From a checkpoint of a small transformer trained on Wikipedia.
Architecture: RMSNorm before each block, no biases in attention or MLP, untied embeddings.
Training: a variant of Muon for these matrices, 6859 steps.
MLP neurons of a small language model. Each row is named by its layer, matrix (gate and up: input weights) and neuron, and shows model dimensions 192-319. Each number is 128 + 24 x the weight over its row's rms, rounded and kept within 0 to 255. Numbers have three digits each. A neuron's up and down rows have the sign that makes its largest values positive.
After each neuron's rows, "fires after" lists the tokens most often just before its 100 highest values on Wikipedia text that the model never trained on. A number after a token or word is its count.

L2.gate1692:152121100103129089093099136127120120111094162132139126103144156060136146103117125139142128152132136119130129177117128103105134106110169143086163155157097114128108117151112098111131126164132102161173168144102101112173073162108106175114080114136146132160142122140140137115158122154096125131096105101168099098137097164149081092088155142130166129122070112145165122135089145161112157132142
L2.up1692:177132091125133149155089128116088107116155102120148112144117124116133138173168100111153140107085115112110141109127091113142125113122133102129158114121162159136141147146148141132161147121116128137156155112109083071108164105117090063141174131163100124114142127121166127161114143101082136095112087154124105129135139171152120117147125108125156106123098120129151119113155090125123148122113
fires after: " G" 24, " R" 13, " D" 8, " S" 7, " Gl" 6, " C" 5

L2.gate1362:128147138133157086119155149152138140113131133140109139132167138128143106169107176130137151124116181133160140116079134139109158137130124139140139141127118099124122113084067121119119086123115121117131143137058138094144152141129151144097135133131141173133104111121148126078111094133152134142165140125132141088129134076110100097119168130162161143150149170143142139136077137139150133134120
L2.up1362:167142079117142139101163130102114128110132119138116133114122103139140102123139156116155112125150093194110147139178107170105144107108108099135127199133136138146106116119122145103098143146152120126150138165128082140129096130086137105171139139135149144164127143106126135133181112111111134178188130144163138109090145122107123121127141118117070125144156139127068091143094118114134151141105
fires after: " F" 20, "f" 15, " T" 12, " f" 10, "F" 5, " O" 4

L2.gate295:121128118140142121099121130115116137096132161125117132109125123163137145149114096167107115135122137137127153141120078081134130113101148069135097088128122161117161149088143158092155115136131133121124102100113082102132151130101122154099148133131114100113137171103165109110100141134141141139122160126155108137123142111139129184115062170141162126103125129099148122146112107145137094128129
L2.up295:087083141150154159114144117089197102085130129098118110157100130146148137073160102180104119128123127087109138139139106081133133134104136071141112151150144135137175158132123149129122057110106135139127103115109124142145147111125129121138173120116128120093153106129136133087157124142164133137125152155149144128140124127135129143116173143152160085083087138135125087071125160151147129124125
fires after: "." 36, " CD" 13, " M" 8, "," 5

L5.gate1364:133135098117059118109153180124153135142125100141099151156136065107142137101162124125119148120097138131094154136141143108152163126135064149170137098141127147125125117155129116150096129167116132116133164121158152142151109121099132122134139150138110102122133159109147126163134121158125112127114115138105130166135109136154145147103093142111126147142085120114116130120056096176138128075171
L5.up1364:135159148088096092095154083163129134144139093099107076149134123166133096113173116138109143165140118104130177137115114166130102100174081120108099135113135166122101185121181134201169166127129125089068142157091134141135116142139137134090122119122063129096107141116103099132170107124107118142090162128152120141118132171118122143120120109125094185103126095135112154141088100173155106139150
fires after: "\n" 41, " |\n" 17, " Ap" 8, ")\n" 5

L5.gate294:157117055129134170107124095149136146140120099123128122157153096131129138136162141162148143131086111163093116101154138143118075135157136141108130106144093148130164129106144132128161139134159118130118135133130097123096134156112116148168130135131122134108137117133152150108123115125100101134133158070139120135107105157150154116148094120115143153110141119165108115133115100176118136113180
L5.up294:127113131125153106133141110115141148157115124166108175171108168130132148162142111147089151142083105118084110159142138130132116153132114083130084098083146090126130112162145124127142122172146139144125144120163144134096119127108128181135139136119135100131170083106106169122168111152138113139119161135142118104113161140148151139144116147151109142116150078109114188140094115089177155096163
fires after: "\n" 58, ")\n" 24, " |\n" 10

L2.gate283:124148139103087129116123152106160117153133132086121134154145143191150147169153142152128132137099177135116167149101163131157097110123131118133160175141111083125150122125144108135126120118136133109113142086143117163131102130091131146134091129130135109142113104130106111109133150133117127158121166093136153078129141140132108129204118095163118141148139126095133137106140125126076091098099
L2.up283:116154129123097106073120113118167084184153136067141146189120127140112174167133091217131134120128145102157154133105120147144169108120125125152124127173100102134176142086145110124125095131164114078149115137105125127123125126132125124153105086115137109163137116133133153127155151134106132129097139142122131076136146142162138136153134096144114131166121154093117120086132082089107109140094
fires after: "," 81, " +" 6, " ." 4

L2.gate324:118136147166089181107142112114135144121125142133100142144099139135172177135119096137130093141135121151142159120165163123127124131146150126173120145162109154121136133157125118139125138128142119160151121119116134154176089118149105135147144147075140150103113140137165161117109178165147156155093128131149081157135132131128190117131110149119098123136132125163108110148167130166146207122096
L2.up324:055161169105124180163123105134093138180133056114095139062127168119104076093087128095164126131122129100146112150145131129130132099122148149111105129144092109130116126178087090143154094124168101127096151107134151154121127136138159114143100152151133130141136134194129159121144100155123167122109182096145108113140132155106145141139118137122167122107090141121165134143145135189137161125147
fires after: " R" 26, " E" 14, " D" 10, "R" 9, "^{" 4, "_{" 4

L4.gate228:158117186113101135145162160128113115168101078103170095096190115131134163161139101103129117110145070100127093121130131134138149148137135100160133129149156107128115173076141127136129145150124159129127086166141149124134135071101098113115118146082129134115133084142155103121173104143156162192118156146119104163149149104107118162116162096119111171147103134131128127133134086147113109114087
L4.up228:128159141167152136086149135127111095086148161147101147134113175119155106119137148112096145138115108111112131115133143129152134108161164164094156106104105169112149150169103127096138134147146138124148141141149165146152134148144103163147175141147158127120161177133101150109112109123189129141177111083132139111145136108158122136121161168113128175125136151149140101173121126116117111113173
fires after: " R" 21, " T" 9, " G" 6, " H" 6, " St" 5, " E" 4

L4.gate774:123122137102158137162112161136152105137090150107156149137166137098137165140086142137157132147174129106130102091109098133087170128124130106121134139134105151112097115126151134115153091116158144140076113116107167145154128071141134147085116194129086105131155132118133163152115171114128141119142093105124125120153111109130108139154165108121128131133063135110122107135147158113108123133099
L4.up774:160114081111106128107114127149137129101165131119111087124145131155119148123095144122135101129161113140109101108115092136083158146169135157128130100095145152158130142134143112098117108101133166097093109161133140108129126088160086131141143109134129116090166137121113093117120121111158163128089087104167126143127158104155126147146137196167140158125088104117116081114150168122149156130193
fires after: " the" 40, "The" 8, " The" 7

L5.gate280:170137089150105162124136137116151122118145126178131133143121158120129152150108160106140071138149140113145123150150090097147122107141160099183118139138134135125097153151156139140103155146084137125120113144106117165120155130141100101131145136118183089123127150173169113111135084131135168111166145140145125111087139130177116131120086163120096120119151123128128155128116068142095101192085
L5.up280:134058115145098149118136129170139152136141093138089151124157162128162115130096109135109146159140084136148132096134127130121146156113146088161115131140115101143110163084163129092133126140138151156108138109171137152120131122134084126096124093139153110124132122085138132120123159080144090161112107110108154156173106112110093177108135113127117112160165152086106107113100127180140143129121
fires after: " " 52, ";" 6, " |" 4

L2.gate791:106087109125167095111113112137141104193114111123145129148118105127140119151178109121107150090107105139145119123101122180136137195149132129128107115134119122132133141116139144114166097145111137093144095144149116161116125137111138144136109137115147093149105118120143088131117132122082091132170154131113128122149145146165129134159090141117133150115120147128122131137174143139111143116096
L2.up791:135148149135139159131139087140148130134116122133131127135115107096106094159123154113122123112096144104119085132140119175115139178123128104139123142074132091125127106112133139112130139107137131143141133115125134167082140128095117113129132164118101060138116151143155108129123090148078132112106110103113093114167155151163161110196118143118103106115099115170130127124133144142117108174157
fires after: ".\n\n" 76, " |\n\n" 6, " ==\n\n" 5

L4.gate398:181125096125160164104149112126136137161149150114152133083124156078121109086134129141125153132147063104111096151138097131153140107168122147169129179132130143123144147111144209140117118163129117142107133143105140105120159117074096122111077099116146151177129111128097136135119163091145129111116132128130119154100134116088122157131155114110155131143147121101094111104134147154124139139125
L4.up398:094116152139100091103108114117126105134116162163173124121122107130115152132132148112136152153138124139143110074110142148141134120124124129157098173140115134132133127117145180128155114177192144069083113121125130133148123143118130109099132103129129146157086134132156153137120138132101161114138116145108121129140138134113126127132146174119144104117164106097108116141131155114131150112092
fires after: " " 38, " |" 9, " ev" 5, " pre" 4, " Turnout" 4

L4.gate1438:098106125076059175136120124184106160132156123150125159130116167158144105118130141134118103140103114142089122124161053139166074116154121153131122122092108124124104123102110121155131140171156147110086111129116192121147146121159104128139112129154161115078130138159141105151115128156095132122142106149124149131145099107122185118146157126135137128155151099121154152106113112121144141148090
L4.up1438:091126098141135064141099129113153107108152085164149113167143116154100188127142137124159166114127119125115155059088162133158107096147115116111121155124154118138143135132108125158074158150161136138102140120123113130140117131115107138124161123090093154126166123099149138159116113179110131128130092088155115139168110129142153143173149111131108130079102079088144098120163132111116182142115
fires after: " " 36, "0" 8, " |" 7, " Apps" 6, " W" 5, " Goals" 4

L5.gate154:095110134155115132122121103120151100137093090121155145161145133112117121128076110125142144114160128102117134119106086130090099106139140116102137130135140080127123140119095123085127132135128135112131098169119136103147119101080130144111140140121126099162121090125133124149088149157147124113149144191133136125117162132108156111103132087104146130158131139127130130111150126133134127146112
L5.up154:096104141163139148156148132109083107134124132125150158138184121157157119188154143145157109109109122124138125132143144126164137099127117123125046126125109140122141173138105161104138163172151171099127198121160089102108095144133091135138125109122167135164136133106161102128113105134177102138103114148088143118144147109101108095151175109118087132117100130157116060089144120126094103089129
fires after: " was" 20, " be" 16, " is" 9, " were" 5, " been" 5, " l" 4

L5.gate437:144155125111138157165092145160159138117165075148120099107100145126096133123133116120132145150138120150186141116087100156162127130110085112140129129103134137132126120174165064121135146135127138144149131117134160153175107084102117107167127145111169089112102111121129116144183137158118124140157171107134095127145123124117095124105096158082101118132162128111128112151082124123094137127094
L5.up437:093144133157190173175143117139100128125158123130153114101126116168119148134090162174191105139105129111183150111147103113150111148116129129176120120102134136148157101156163084088175092143100154118146130142179165100110165155087087169154135088148114112139128142101106125173154130150131105155112087146126126139131124080125152106087119130155144074141121133147112160115128093100100116163118
fires after: " |" 32, ";" 11, " St" 9, "at" 6

L2.gate860:144121141112130134146107131111113121115102144132137151100115094097155134159129157136115110132158152073091126137102114135128119134161146140180157107138169133129142129083126120127132123174120102149108117107166121117131112131088146129105142171152091144078127095140125107126181132131086119104162099139054108080129166136134107113115118116136157096176094137139178168142136132129130149148087
L2.up860:155142116111131134145096139099122100155133110138123103115133095169139153132109170123130116154124100122135103155123115124092092083090140153136171087127116129127119095094121131121125149187132138119110101151142108096122110130138152138136102145110171165139142141118106137132170149157090165130130097110126075133105136153135127153153153152126121179130182120123088106124155136140143149134113
fires after: " B" 12, " N" 10, " b" 9, " G" 9, " Kh" 6, " O" 5

L2.gate390:123175139110164119059150101076127120151131105156109113152115117089112122138097107151111100093108082105163083134107151163120137114158153139169123135087130140139116141126140159097203139147163168145093125142138109157134119115180128129133160119115154128131151057100089140106112125125108124109149169056121141152138163128138124105190078148118151133143137137117095121088148177147085107085135
L2.up390:067138131109138114169132145115132108120132135114140110182078161070124103108124146140121125098130100123159103133147135170117116124115135153123130160101147117132110137158145151112133146129129171109103112120128150116164188130134161115142118153169136072107138158095117175153160095127086144114143132112134113136147166137145124137168119138135183097132113133089136173078115136139120160139135
fires after: ".\n\n" 53, "==\n\n" 11, "==\n" 11, "\n\n" 5, " |\n\n" 5

L2.gate953:132099130179126171130123078130115091180108175116157106134104148153115128145155125152119137144140117125109156101118080140136174162124107122095172140134141155107137125106147119121131164126100160128160179127149159129114157109157125150133178114087119157116134049070142119120133128123125098164181118115144112120104111126086085122142138133094070096130122142176110128110128132133119131143085
L2.up953:153093155160163146134141154157087123158132131134150147102082128108111124120135139108151101086095115127159157122158130133161138107102147118135072169149117116101111095157117129105143115153152169106112122103108140095138111115140141103116116112132129127130142117151105140200120141119098111095154100143158122101156131147091164125123107155120113170150160117161166123154098151177155145098151
fires after: " " 34, "2" 11, "1" 9, " |" 7, "0" 6

L2.gate680:103134174123170141159164106122139151131115142103130134160140116123101116140166138158138095086152148129134129139166162127175112098074143139098137137135099123124117117141108148156111136113134119097147157144106123124137134150132143153124139109123112142074110141138109112140111137129124153092099112130159132146102164139124183142095120119113138128117126101084074101088150161114144136125138
L2.up680:102132117155140120121153128116141126133169102097126132138112130097109112131150125116124089142146113109091069133114146130166119129131136159093115137136137169125127139156169092123101137111140150165121132132163083102156143129117127140160120140182174104158080112114101147130069118153175212134133103120192116074140154132103103152105107118159201123114115127118130135121133117112137139114086
fires after: " R" 24, "R" 20, " rec" 6, " b" 6

L2.gate811:140117112169118157103105097161123124106156103104147064147115097160175120102140139105116155150149107158109109144089130156172129084119141134126139122132112131132143105127118116174132130130155143122106120135096123142136110092139120076103133089144113116122100096097162096155110118133104122077174138123165115168099102120128123119136086124140148083106124136123141139166126114167115139181100
L2.up811:116122107104132124136123118159137105093152137107121137123115153107135146108141154152168153109107161121120133100140143126115132108108111110115108152131174118130134122147140143160160149118126140125121196098145069109110087127118115124128147150147103145109149124087152125114126156066163092165151127084123149136126104145131079126132139111110132151128085163111115116119140126152102130134130
fires after: " " 36, " Bronze" 9, " a" 5, " (" 5, " |" 4

L4.gate1132:161117119158172145138122140159108089152093113101140147116130126148150154132092141173128144125137117153101106120145140145157120118142109134117101145129151096140125143133167148108170120123130110117118139108116174138114137117157179147118121117171118094124143120182161156068118144110170128149113162097164127101134159080162142106141140163144169102132138089138059149107148142158131136118106
L4.up1132:134153113195110094115101130133112139121113143109126166114167123118178076137117150121122100168136157117138149104166138145149142134102122147147127152097134155129125131117136145143110129126135108167153138106131121127134088156130103136168093093130151109173112119146147127099098146110136183157164146115129115148158137144130105147134076090136140202134115102144178110144148135119115109126137
fires after: " |" 22, "2" 7, "0" 7, " in" 6, "1" 5, " P" 4

L2.gate1652:146151098087143138152136141119122141165128136096150112077133148136175149114111160121137135146170165136110111111103177140157123113127129131093100139131151113130131071123132116128127117069105134135138152147154177134143165124160133153147105102108089134138095174134097138155145144141114110113095117144109112146102146158159121128129125137107117120129138153117138137164139134160165147119138
L2.up1652:118161073099142102116107110127138073136152165153111104108121162122111073175120142134110124135121118127114169152125135105078114093070132113116121134077108091133111109115102101109165103142086136097167102116155125124117138157150188063117088088136105191135099138128105106140165103092142111121118121148117141136110142108161154158115125095142165116178164116115123106094132126153112125133143
fires after: " S" 16, " B" 13, " K" 10, " T" 6, " s" 6

L2.gate478:120128167127112116126090125105176127139097104133144112131122146149112063118141129152137128178158156142127128136154141144091142075108121116096119069132142120100097157113154149185126125132121187140175139106152105141096120128142156091108118120135102126123140108116166107130102183105175119121148148137116078120092130120158134167124113104172138144121139122094112119141116126112120098139144
L2.up478:139128110158125171135106101110173099175165135146178117095146130177148139132156125127097175099098155150082115116085096095120143134138135116116121139143145167166152142129108140153163147168101134095064138157115130103104142157139069108133100138116108114155122135091149143122144162144149130153145147122106130124116133115091167142107100101095137141100132163168128143166139125153167140141106
fires after: " p" 24, " P" 14, "p" 6, " oper" 6, "P" 4

L4.gate855:133167095120134167120129120153107077159122104132107132150158115108114156100105116170132105140122137168115107126101126093137160129117132160128120100103126179141089146155123126179185121159151136121096137115125174184123156113072115167127118142120095128152137129136127141121134167164124136162125126159114072148155077142192135099136112162154099169124108085116085118108121098144146080141130
L4.up855:088121099124149098112130155110106148135108147129147150143091128087137139125158154107146170110115103123164102134145124190160177136123116095109150131123142087132108143083092184162134104105104112142113113110116110120133112147135143164112123172117122118097126109129131112153128136123135088099140137135127107145161174142130047153103144161152095168112111161125117133183157135105115135183121
fires after: " |" 75, " made" 8

L2.gate1598:086177145141114119089132095096170129160131125112091109147134108144165098150155091163147153151069138103097148094164159144148163132110144173129116116126086153121124174079127113161179076105123089097154072132149145151162129136096123152138158130091144151163152140115169135128151106073138125144127187112091145114138141141100142178143143134112144154135131134109120128130162127150128067097140
L2.up1598:132174107097098145087120150108153128151122141069089110107130113112162131181163101132142128112049149099138198127114140138124115096148109081144107127121111158127154117106133147124119119119116157076106120146111161093146126148112118158163129131123138129158114107131132139082163124089200125118094133122087125131124133107139124137142142104094138140150152108124095156130171106131117120134124
fires after: "," 94

L2.gate716:153134111126167129112110098157125101136121180145127160129127089114112179156130127112138115133149075173167150132123095163127142119140079110137122157124148158122117156103154118109154136145126133117123118161162157173148156118155177120175183146148124159112095080107110109143154123125148117132139164090127156149124138141101147157113156106113114168110114117124119081166146174119121086131110
L2.up716:099125130102107158131134085155126148118144160099084096116100107120089142106136176153105121127123090152131150129119104146105103118115092161106143151151132152146141142129115105148114151126184128099140143084143127152097123141133173086167154143132112114130154117158143079126125141143096180185110062147126127133136065122107103140127124141116126167126114095133147117160127144114127092154111
fires after: " P" 25, " f" 13, "P" 6, " p" 6, " T" 6

L5.gate1584:115114180113139169122129176111164131157109188109108122151124133122113061131124093136136089163165156145120144119159152129174130075122143134079127125133137168121150120158128121163144155126114115138180121109108113150096151106140121179140116114128140108107062131110127128157142121151158100113091157140123145126133160183161128105132095116129133111168197120101091130114135121139096172122125
L5.up1584:156095126135098159115123182140132113140160156105116121138153136087092127111084108147121079145129098161156134119099134098133099121095096105152146100162154095130116139114121105093067115128111092112162150122115094130144170126104081116145128147148125148152161161115092104176140125125136133157134136110150122114095131114111105116125136107138140061142121193140072152079115125101099130133104
fires after: " " 43, "|" 15, " |" 4

L2.gate630:138157113100094084125130131120133069114123129120152147139167129149155148139145107116163084116085145089154107150090113126132108107120164142113098124111136086150101194149136127152157101150114121116146112114135081096118132120095115152140157152143116130152159144123117124132097101134170117106147148110156139107103128117096154150141120138144141128135172131144135112144148123094119140129175
L2.up630:121123161144151141102119107118125142095130164109147138103102114142140106133150155133114119116119138138125113092143112143103130114141124091108100144143183106134128123110099151111163155127186130136113152103125130137156148136095151158136114122110149098110111099122138150167104125134148115095117135127118127090097108142177136117118148111132135078132122116111185145130107221124090158149096
fires after: " was" 22, " is" 12, " are" 8, "|" 8, " third" 6, " has" 5

L5.gate623:128162129099099136151134151112154122137131102111141052102134105148150104132095193170118106115117091091148152115141096105110151135097121127146180130126105152130114135122149127135127108127134139100125153144106100115095141086126141121099145148121146114144124131068150095082113114101115125115116138124130140100146150135145106134109103142145107122068115128189120057095161145118162100107158
L5.up623:083161113109069190117117121169145150129115109126085101090109141152162132125131166121093105143112145147142153118113102146104126116066076139181178114173165137139151154112143151127109137114133137115109135102077142142160094122129114130136111082137108093108132108105144136110086135153128123155152139144141127144133115146152102148120136111151174156135153128077150114150119108185126091105128
fires after: " " 34, " an" 7, " a" 6, "y" 4

L2.gate1532:129099094138103139133122152155136092159128166110100137135105107128125144074141085097152072127133187112106135123143156137133083112139154135157154125178084139126125179090143103180145125173144138111124175134146107199096125113109144138130125112101132159129084128143127132128202150124108122119117090130113124126110152142140110132161189150107110103114134180106123118134104119113104131122130
L2.up1532:131128115121077153147149108127104110117122141080100123087122101160117126122099079141123117153146170122132096124109142130144117092145153149123133149127105113109164136064129154147112080169115105145161167135137145152078106140124134126119122133118121162172097143149173116117159142122119105106105105128101081135101179136094153130130157156120121095099156168123070114110076127070104095096115
fires after: "," 63, " |" 8, " North" 4

L5.gate52:108102103150132056134120125077127175149071137122101125095121144082181148134113102134145120099132103120144129133114129086107094118090097082139107126125127126123126119138141123119150114179093101119150113140082117121157156119131168152112159132105112129169139153149133123134126131114179122097149117141152137143135107098134105088135125134126163111106125106146165155101137175122105123134125
L5.up52:129111158129111132102102102142178194134115136132105122132135116127140144101136157161135143141102103113107138131121155149132117152141090130124127095131157166119109120100160154094154110139151127133136115161122148140109143166124141136152176133131150105083126114140144166092124165121133132133165129130094156121133095112120135116110116173074132092119103085164118156096141100134080144132130
fires after: " " 32, " over" 10, " than" 9, " about" 5, " for" 4

L2.gate224:129104106105142154112109116109082082101093147135178136092117112104120177125118142134133099139127155145085130116111139148132079163143157174120093112103136099133110114105123096142103122152146102137114091172132074118154124118134191118120127111140104140144121160131113097124114073145136131109113146127106131131127155136140113127124138124099151121089126151082104161118113097118131112186128
L2.up224:127129137101154094106107080165128127106138119113119139092138162127114176158104147114135116135097080132105145119123125131116108148139153095147156115120125137140161111143136127138142103112119132143149137117108163134114091175141163121130131136107139136123128165143140137114129129103108117064161094098127154127122140161129102155123149130144169140166081104107089089071149118160147167156146
fires after: " B" 16, " G" 12, "B" 12, " K" 7, " W" 6, " M" 5

L2.gate1558:157145139135156134110130093143138119119110125146136162114123119138125070164120153113134131115139106102102131147111131142156120154121188093166131136124111139117146119116132137113116127116138073187125128188141113120110127100133148124146107166129150077166141121124148092136127147170095113104121129123136141153133104128124150139095093123127104186161142151103144106085105131134110150103150
L2.up1558:133127130104150169124117119144102160135130106122137116126162152115115114120099131114124163182154116093136164113156124116164118136103149156170112114169118160141090147147180134116115136115103115112096135142158146148151141104161162092154088129137120155119108135109123101126067124125129136170105129150172134143120097153120134141141118116139173156126105122123141159081140149108175135145111
fires after: " (" 51, " b" 12, " B" 5, "B" 4

L2.gate583:119148116128140152127107107104108152137133173131082125156145103167117120111148138154147122107107157094173159115083100133150137135154148166159081108138117129119112121121126119121103115137116125160152103162140085105117144133150104103118130118134168098116154156144154074122131165107107135112156129146100104153124134126128129125113137164132129131135088162119149072126139180159125130100089
L2.up583:121123130089194152116139094138108104143132143187140149108110178105122087135148136126169131091113131157097117135148131134119127130099151123132052147136088153129149136105150102167140123143144134158094131169137114104141159084156111142120157112124121109124114150156146132120177127115124141137136105126126101106103104115124136099143106123145125139136123119097127167092170086114148130157087
fires after: " B" 13, " b" 12, " V" 7, " F" 7, "b" 6, "B" 5

L4.gate967:110176118113104135139153109133121077129126155143153167166119130129114128118124104142117112125089145129153079150171132130162091136155141102106137144161146145105157121143120143132147128182128105136073128086147145141138135141122114127171099113146149146120118138119167095090101147128157116119122110144120135090103123170111138131119117131109164135144120118136102104097087112116113120132121
L4.up967:105154176140120119138157116138125111123116092162136148121117127120146134100150145132147133113114173123126143143110131146099116105124143117110106134122147151133106102134116113161134127106132110110127134125129102149149115138134157097151115148136134121181179118128114164166111078114132112082153118142176162140108128119132156112106120110137133144102135174156151113184091119166156107119136
fires after: "\n" 62, " " 17

L2.gate933:152151130098117135158126170128131147133105122072140169095105145128108123115143105105111144089133107128127163123173123125102116141110136141090114163108109128113096116097105077181111124109124103178160152111119086139140143132128175147137120103127094134166162150144087136132096104137115158104130115144110106125143124134097077147126108117133154121118094117123128123097159092122107104126130
L2.up933:144097100123142134067153118137111112157133137126147136121134130139175127174105125137134145129122112129098112096105146102144155144082126149163108143143087131127131135119104132123133104130148138109103148137117122093156120136172105126138087134134117142136151137161127121140113148117118093111103136115155153107140149119126155148120156118113172133131189084184088120123148179132123091124132
fires after: " p" 17, "P" 9, " B" 7, " P" 7, "B" 6, " C" 5

L5.gate422:117145066100128121116132110105145084099126157165148113098153122131133119112144151154161154158165131114104157120122151135142053073090173129148140135141122141137121092083143123134115107169158126141126128132127107108141127159147108081148135123101184153114156122129160138143128106113141085116156166091134139092135111168119161150099088138073183106123137102077126091137142120119156118142121
L5.up422:130120072092154087135117147092116142140127110085110146120129152137152145139080118128141121124123136137130111150154111094137132111126171099145088108127159121130131119113117127124112155135137151131161129102109125110119102127076105123130125119109124106114066107090120142129152067125177141152126133134104103104149111164091101159178091094120145134149091138159082118158156155153114125108128
fires after: ")" 33, "," 21, "-" 4

L5.gate938:125119123158116148122146146062136188121159152148107141113124150100110101115119112128140130157142111166094178114132118140115094109120134113190138120163136127138128158119134144163161112141123096160125126128096100110162090099125142116129124104091122119128113105146153136137124131123072124120114111113146139107097154089102167156109125137111112114132126131118129162121141128133161160114171
L5.up938:123147138106166147149138102143136151118130137120128146130147150165150143109126128119127134122158141145075133136140139088181114112172095165136113137118137107139121171141129061136078100114147096113091167121144130136107095171102129075137151160116148134142127131137122119118119134112100112132132116121176132163155139162155121112071073129102126159147149109128113145129120135129148125140146
fires after: "\n" 14, "|" 14, ".\n" 11, "-" 7, ")\n" 6, "\"\n" 6

L5.gate1724:115137148135142132078081112114135135152166141133143135102157126114123135116140156111118134172104131153099077097101148154140117120120134137140117150133123144119162129130150177165108118170116138152131162124138111139128151092177135132108158094163112114077138161169144108089085171091146112170121131108155123117131140115102173149148125133103146091070141143117137134153070140149129127134104
L5.up1724:109164153126168086151103175098140144165131115143132141157094088108138112168135144152110153195113157145112117116117170136158129138123149075125121137087121122147124100153111117076110111159117129117165134159153110127149161120150130101118128176111113128112134113104174117113155135165135142134134138096156126145160096116159094137154136109161146139156164143130118125114140101127117124139128
fires after: " " 56, " |" 8, " -" 7, " Sport" 5

L2.gate485:129140153114142176150124137154090088140147122089117090125118119121150166146149147149098123143112095131128115125109122117124158154117095109079126102094132097116133125136161127130128130130114098121167111133127119127143129125085132115130145118146115124095073126070107133107105105129142120121113123128126141135105094115112115111144108107122154143142143109168105140118129132181116183163134
L2.up485:102105138115146114136097089108147167118125172106160113137151130133169144157135140104106130131058123160118124156160131101121158114115061104092142121110125183140127119139150122109119126114143141141144097104135121143102128122144120135143125096136131130097105128088120115118107163149134121104142129132137158137167102132168121103139087117099121161140119098128114120128089125122106144114157
fires after: " l" 16, " p" 15, " L" 6, " c" 5, " to" 4, " a" 4

L2.gate1146:100125082145147077172080098149105117168132120137155134134171128182092144068080102101136091142145125163118107153163148151134101133144135113078096143114138144115137105139113158113175147130115134094133130126127125130108159136124153148130143099124103140149108111116110125155103117128134082121159090154061127175114126107109122125153121100128104142087162103121108119128130080149142149143164
L2.up1146:130131132143167155140132147127134129172186147158133090151101141148162119134135146121137147110119143179152110162161120143122146084168125144120160145104085139136158150114098109135150123142125129116114087113198131098102138078121149140144104108118112146107096113144123148143146155117148109142107152126160119136117121106153108142142162159137130145168146079113092123079116118133172156137139
fires after: " l" 26, " M" 9, " L" 7, "L" 5, " Mac" 5

L5.gate278:135133146127116121123127167145125126133127131120128111153185148131160111132134128149129088123121090138134128146139133135080102151110180089084076088113087126103115137100161152137127097124131151140109144150169145180125146138104145095121122105115087122107135152108132097114141151129159142122135132135137102121128105120101134094151127137100149143135101109164125106112113129154106128142133
L5.up278:117147107124118141162068132135150125116140123118104127133129117120048190136131137142139134114155097111141112142124115109136128109149113120144122128140125124146131139125120102123123162162159129113091140073137169128114136113129119106201142140184040125128069123136086140117155143125153140176127127127108166116143127112095147135142142169107172146093092111116114148135111136114094123135137
fires after: " " 31, " the" 17, "\n" 11, "–" 7

L2.gate799:159128149114125133151102155116121129107137138158163150162168176146168133170159117144155122133111160147131156087188119112109153103108166111121137098156130115140102106120117080069110113144091098171164138185171082160127137141130081143154112121128115108133095142119133148136125084129142086117110136148133126119188087149143118151124114105153135159132125140131099112129117153121170156170143
L2.up799:150145132143121118160089112109111167146115120133101183152115116193130145129122145101135112129122151126122102133112137152115104140148086141123148149161112132142140128194148110103140166163152147144145130144117166124113095139116092114107146111112132141174180136115081120131153108114090120104137087160149165120120095135094150176136136088110121099091096159142095138077114146141133143165089
fires after: " F" 15, "F" 14, " L" 13, " f" 11, " l" 5

L2.gate1601:131127123107128116075116146125096144129099125129125134142187143125104152151138135123107121103101178097124118117141107081118119115136107087133112136157150123125104163104120099150156132151147140154138132123123095133156150103147140138107140155116125120122116183130116158073096124118137192095115169099180136108157095081115113116146121094150146171134126162109160124114087142126143077142137
L2.up1601:105135101124110085081157191107154094146126179109151089122198153089160085124129152180120163103082141180141144117111153127156153173148161167138109139137146054145127143147144147124097149167107115125143150134102143152154122134096147114133086114113172151086096122138135109131134145144119107144102150087089144111107147103155082115082215115155129160118135149138116126137134147109139123138172
fires after: " R" 32, "R" 19, " G" 8, "E" 5, " re" 4, "h" 4

L2.gate354:113150101101101120119168127103100146090102101080130107117161119143152114155134156139089147120125150160150129157156170107072147102128127090117155141109129193110109136121115146083128136074124137124145150132077085126106133153114173145110177142182122137146124125105079157088135113144095104147155140107107169135105133108151107103132142176115126105122108145117162121180142174142123127121124
L2.up354:114122129114156141119118160107144095115120161129123106121184112144123127116145139143126126112089133136127144145123104103100117097108157131121134126112117140141121132109100165142180092072153119113184146146139124141105167153127082126126155125105136128106120147116131184110115133120106130124096156117124124141136171105153106121119157175114122132145130129159142120118112146089110104110142
fires after: " c" 20, " C" 14, " D" 4, " G" 4, " f" 4, " was" 4